config.yaml
n_layer: 9
d_model: 512
vocab_size: 32000
init: "normal"
init_std_o: 0.00435
init_std_up: 0.0185
lr: 0.0115
lr_head: 0.00744
MLP neurons of a small language model. Each row is named by its layer, matrix (up: input weights) and neuron, and shows model dimensions 256-351. Each number is 128 + 32 x the weight over its row's rms, rounded and kept within 0 to 255. Numbers have three digits each.
Before each neuron's rows, "fires after" lists the tokens most often just before its 100 highest values on Wikipedia text that the model never trained on. A number after a token or word is its count.

fires after: " of" 33, " the" 18
L5.up1306:152063118143151105136130152119111098168104107080129153104151097141140142166167179130155110086160131185074103107161166092119122212156167172131143143142142105182083076073185145165070127139152108122124131115149100144111130116167131130110089146176126177108117144148121103166146121156144105142

fires after: "\n" 40, " (" 8, "." 5, " In" 4
L5.up360:143147110121055153111157175167146091132217153148159096174169147149109128149147130091088156080118089090123128126110201099211097139123102167138124110077125177189113106105130078120132108088181096066108124146088134140095135035115125108160094167171143165114090129137120151160102089158150115099

fires after: " |" 93
L3.up326:077095164105113118146108067135132145102182148119129102097107086121130119188126134159112158108116157151074106118106112081156118106164091101165165120129107131110086097118133163123135136161099166086147151111154055110075129193117104182203120159081112150181144064094133144158143148121137101122

fires after: " the" 49, " was" 6, " at" 4
L5.up763:157117084094105127122099071119129097157157068130120135075116094108070131136131102121169169124124087146157100145140144131117107136127126150099116084087089153082094076131089082135162138102090109124105112100092141168125128165160038166161108139126104131074119071099141132083104110137108132162

fires after: " |" 32, "," 15, "-" 8, " on" 7, " (" 7, "\n" 5
L3.up17:107107115157123140144123132076104127116115115124081161116147112082120136156155081151130139093126145136122049091158123096066107122118121159177171132131148088043143141117131072166130148171145140100153137139169098133220081155208140134168094126136098121160129118156139175101123126057071109140

fires after: " the" 71, " early" 6, " late" 4, " The" 4
L5.up66:157176123093124097172131184084146115106171119090134127162210172128076100149088107133128088093153135147051075082074121073082156141144098114136158085091151037110110138107129206081143171122079074111151072149144189101121178115178103116158113163103075101138159102138162096185105182106126103127

fires after: "." 20, " (" 20, " \"" 9, "-" 8, "\n" 7, " " 5
L5.up1471:145123021195119094147148133111127122120136119176139197126162146112173127136130114109119146076079149113094171097080158119151045139144170168083190107099104159135102131078113165134197143162172122156104113139164134197119127128123145105136070205093122131115154143116203139129159115087124105149

fires after: " the" 35, "\n" 11, "The" 10, " The" 9, "s" 5, " their" 4
L3.up1288:094104179172109131127057115098068165113172105134076142061131156158153210121106151095099121145160168091126131111111121166121133134121099140068116207047122093135115134035094139153144096161087115101123122087123107140100139154146141143130114120098084135138160092156147147152138110114102105101

fires after: " |" 52, ";" 5
L3.up1805:096142122116139110104163068144151141110154182124119102060100081085158050136148089062186113107123168111144114099132197132159113130132022109158204101204098097095110087146087114171117094137131118088201150051174131136116108139066080046150113087136087150159133123152145143107192185102175110145

fires after: " the" 61, "The" 7, " The" 4
L3.up167:125142158079164142181120111158043156088143087122054140117156177146134132094101075136120146136111148167107155106129118135124129147114126078145093134130144061134160122118106129165086118135108091125117174090129147060172113143129158131209131147152095151116093148113159196176143145105139097164

fires after: "," 35, " the" 11, " However" 10, " but" 6, " and" 4
L3.up1690:154168125141108150116137146149155092172098132108109114114092063080140111140106184131121179136099080115159183172109127149061092118127140163093165121131083155150070171075160123148112113125130151147109115091118134063097083159145115143090118153145142125141104167160133141107138190126103098086

fires after: " in" 66, " on" 6
L3.up359:077123173117071125201138124070173155165140145088148089168137117141146100141145213155153102119192153120129157108095113127079137235051107127131134092099077136129118124075189138148113127103153127153113092116131193131224122128140176178113155081064112047157103102096104075079122175165106163115

fires after: "\n" 42, "|" 27, " \"" 7
L3.up192:079197109132109117149146134124085157152112166108098155142156119155114125110101140111058087095104141105132126072109109081101113119061143092120069116115135093156096089176132090171096134183193086073133067131156124132199126127150188067135087135106109163111087109092164118110146125032108118118

fires after: " |" 39, " a" 6, ";" 5
L3.up561:129156099160120078133115170121118103210144141105178061137172144156119124127067151050147161111117121094121110167101156141080107169148095166186149182208136126135146084128120128168126131137135103116105162143149194097124066131073105105185140082127159165070142126140191112122122146127144121147

fires after: " the" 29, " of" 29, " The" 13, "The" 4, " Website" 4
L3.up1762:130155097138122095110125128106092103110119101040093033163156136104148188152123116123087113156138165193096151119090161134119187184172131110110127123110125149109079080155132108126141147116079120086124128169104198159103124174112158070170119165123131149118112115082105158112085188136120097098

fires after: " in" 52, " |" 8, " the" 6
L3.up785:140072076124055068168071149115140129165071181178168082142120151102125079124047067131085125119115111119141149109134133106122132149084129114120104102118149152159180108119134117129128169077100111136152137139138188107152103138140162123130105112108135023104035148116168119091087118192146130122

fires after: "\n" 87
L5.up1893:110085144090146122105141129115154106141108117206123104164160150107089119086111129055147097174115064125091135068103150184099134199167164145093118113104066186170115111127175062196131143120146143145181125079134103135117127150151085121154132112094101124115100175145110102146121122076190140172

fires after: " The" 30, " the" 18, "===" 11, "==" 8, "," 4, ":" 4
L3.up280:126137126179127112178131116137191088095142157106152093158108121136198103155102175122132112134059116113157109114104097103124147122032147105150127171156075108147130123115158129098118159087182136159130142141110096087150101148087150122119151077096156158165148110100156118107102180142125099094

fires after: " is" 23, " was" 15, " as" 11, "," 6, " were" 4
L3.up1660:134091087129113135146116118109095107132168097137162078128134113122126171183143129171173115193151090115143105070129104119080067141139103161184151088179165140138166149124136166109093138097102151137137180095160089121123123195111190178103155094156125146068122174250107126145123117136093147135

fires after: "s" 14, " S" 12, "'" 12, "S" 8, "R" 4
L5.up411:076112148153063155154160138137177145173113147099095131098151109161170169152126106132169141113144105110151097124109089132149147107085119099193118126100119137141116123159105132117067153116109090178122174134161086157120088185176103128125131094131147104146107140065141155138170120088123136159

fires after: " on" 52, "On" 18, " On" 16, "\n" 4
L5.up1834:124121182116152158061138050160113168168122143135097190121083101123122124117125087175158149104138179154055110141136068188112112114110149161169117156095124130155130090088194087108167072181120101074175084129104080176129113150168127168138160149130092089072097177145107140100130088124157138156

fires after: " in" 30, " to" 24, " for" 4
L3.up136:107139071104121155119099137080113143093130105109126127148129175127148142178077053029140126134092175144088144116157111139155118132082101157143124141139127128137113145114133089114097114087104141156110111164136156072130184105064102214162134113135152109113110153219148066081138130115149115194

fires after: "\n" 46, "|" 13, " Preced" 5
L3.up1951:108126145161167133099114109099103128159142099185169113109161128093066105102064175138148174183140145164111111154129143119087117168116101123161096075089191082184138131104109132167083115098142050096196118141132121183111066114129120126138101102106190099113143150165136136113126197111174129118

fires after: " on" 53, "On" 9, " On" 5, "born" 5, " |" 5
L5.up408:154108155191161166083194105113121094150122119166091147130084155119073125150097122128121160139127143191067132172129105131136125162138075137140089121109144168143124121129155157158133081160112090113145046130128144046151165132155106143124146168093127166133133171163180133108136078135127110157

fires after: " the" 31, " of" 31
L3.up1630:116143135118173066142134090073128152184124138110051139113141172151173096102145190076156154119107119134120116082109090155105136182107159119118098103097150081145086087080149097164126167147106100148157154112162127104115089143092167092159165096098171171159158127104081106127118148161115135090

fires after: "-" 53, "\n" 16, "–" 13, " (" 11
L3.up617:138144123084150111166129115079190119167136124108099129094139114179097122167102123126092083126147100057111160116080100191150067134108106153086111121132102125110098073126124142154124100085192157109062138130107184101124111125146126106144092066097132170119079127132123165142087133150135082140

fires after: " on" 25, "hromosome" 11, " Set" 10, " |" 8, " February" 8
L5.up647:125139185142114192116127120124125159165140098165094119094089169192149166119154154116088162132104122174084109072123108132109119112136145109204152148138122131175134114140145066126173129177145101139086171154098126101143179128168158154090114088125149122140166059136154106034097130097145102167

fires after: " the" 57, " first" 4
L3.up1763:168154123132069108048138134099105159141139142112118131071101091143112116159165144155153151051163102132131127098172240140084107218133109114106148110135143105127125140090148137140177159097123071129107136140107154103110114120175129163139143125116090155146091125147092104141137094066079101109

fires after: " the" 18, " of" 18, " to" 11, " in" 9, "," 5, " and" 4
L5.up1582:128116074071104104157081202131177102122053099129159132148127159210139186213102122140100031098095124162144118094133120112153086143172104136133157166183171195132138067143143102103108043091158152128097083132126109080138157144101149170148057122127115098132156183123159070078122085168171164146

fires after: " in" 46, " mid" 4, " 19" 4
L5.up945:115120062134071153140107125149139137144135130127091104145093140119141104139087097102124170140095089123069104146107126078106045104112178112129130090132122092113129138126156195136093125042068140115128126072175136152172209137159176195141150173163169199163108129203135126112185084141105101107

fires after: " the" 80, " United" 4
L3.up929:116122121199119139085132085084117151134190091114128108115088118151144156115103125157102159075137153192147155122163131159078092171178140090103171129125089157127110196095127170103124099112097117031197084116160085103106104152113125133169141126138115097147124119155080139125146112132115083168

fires after: "-" 39, " (" 24, " \"" 7, "/" 5
L3.up470:118103120121132087151123099148127111169119141142096166124073134167093155160103108091111145077142137098109121129091111178123101100076101115150146131116144100090134133128098146112098152079174107137101141144158169142126135132146159142062103149169105186172152118061162150091151107170109087179

fires after: " (" 28, "C" 6, "G" 4, "H" 4, "R" 4, "S" 4
L3.up474:120159122191175120186203136128094147132045114150127117157137098122147136088090109146062102078161151179121094100129085144095099057087152114156128128088132141145147067138112148201109167125161109123135206133165110118119127102158101123107100153157174158101118131098160151158149126146148102146

fires after: " the" 37, " The" 15, " in" 5, " of" 4
L5.up395:126162091131152112066128091096127108144125146150108154059166144148117113171162141144096137102132097165158099162131154127068115152137091160156182141102149130142119159117138142127099140111104097135128135177136131048133096085095132123135138131122105112127137124132127139114113159133095136165

fires after: " the" 17, " is" 15, " was" 12, " has" 9, " are" 7
L3.up756:108127119191098091128084155077135186090092169119109118153102103138129117139131091102151117081182176115174149132118120131151134105122113168150137159130122149146135085140085130120130127088169061096116099122116133093172082135117075179120101123178142103108061085114120156111157198067184098151

fires after: " was" 38, " were" 10, " be" 9, " being" 5, " then" 4, " been" 4
L3.up898:099129100050121087109130149176082109122142139127110116100156180103095097142111122112116110145156103137134161084154179090154127106141104144156140141168149136131137143108160166124134178142185173140095147115220116106141143162147132156107089142121115057103132158152094143143147171128120126128

fires after: " the" 66, "dia" 5, " The" 4
L3.up631:165160151086136127110157112091137175117123128139108163103176171138143082132133118098135128067126144134126134116085158114160105108121126058137167068097154106106161130161069115107112101113073125094137132113094129153111148147157120112200088179157099138134117128096120175136127137074113078109

fires after: " |" 45, "|" 9, " the" 6, " and" 4, "," 4
L5.up916:150102101121155112167130114151162130153072073137166106203131114137102128141098127066137101098101156130147068134162124126168171137141114060117194131164152132121109094189131112116102157121096113136102108103101117079126109110112090100096086081196106073041141139134191105106146188136080121119

fires after: "\n" 46, " as" 13, " is" 6, " was" 4, " MF" 4
L5.up628:138112127183116120129115111106041111087163129122107107099104146076174107186086144104114184113152151128176168077100122159119109098158126161117118120122102177136200142119193129119121123111134105112164156124100124058168145138194176191116116134132166146154099105136123119125136219121110173138

fires after: " the" 18, " at" 16, " in" 16, "---|---|---|---|" 5, "s" 4
L3.up858:099083137131138086162218121165155152147137152140063125182133149178157143126102168076106147157144150141093135037115145133137135101119171170204103149133144098115103103142164104104115161106134105153122115095154143117119058116120135081144140173152146143142087094122129117177144150127164182119

fires after: "\n" 28, "|" 21, " |" 11, "|---|" 4
L3.up1316:086097143167155120156040122085114160145147089103167104096114133114123122090085110157109126217090153106134108126153132136128159132126099139174116092120159123063179099158119083147176097127099136128165101165141070154115116161177132150081086188064130107186137089163119126147085147188119107136

fires after: " the" 39, " U" 6, " Dio" 5, "S" 5
L3.up1414:123145175116099099139117110169085132178156074153137132113116127172145091121119133158055186073141111163143188124132118141156136130178108085089151168139153129139089136124153159128084098114172140092136113076175116123084135137138114129146144152157124102124109114141106122157142147091123144137

fires after: "-" 34, " Website" 9, "–" 5, "/" 4
L3.up634:068131122106111168195138087107132161093154124081091124131086126106087124146084110181138104130134160089125129117097105154114195181152111170122157159137171149132124109138177142159133074079138115123100121191116152136194145064106125149073100131102143080146171145191134084184126153182152115101

fires after: " to" 28, " and" 20, " " 6, " re" 5
L3.up126:134201142136167107164120167103132120126113116144147116105142130138078138172095141122118090134145126146130118211132085161161101096141152116099119202094076106128102188096152138146165084101143128164115132191215067076094105108144171195219128068128135099100130112161222106150145161103111134195

fires after: "." 69
L5.up1500:109147105195150167126140155086069087143115084137142158142160148120159158127084083166109105104120144148141128176133141140103100162129127159097211150059141124161108140074129133157100083081149167152080154098143108166150162112143127101197132123103133222136156136049137091144119131083122127171

fires after: " " 41, "-" 9, " (" 5, "s" 5, "(" 4
L3.up1730:131115161093119056166106128107074115180094117147111187123168112207084158130091179193147169075149159109110108094125131109101107135129142171128110137127115148139152161111149139142109113102165094102110111149164145094080139123180152154118066100122098117084082145117184171157150133098147149168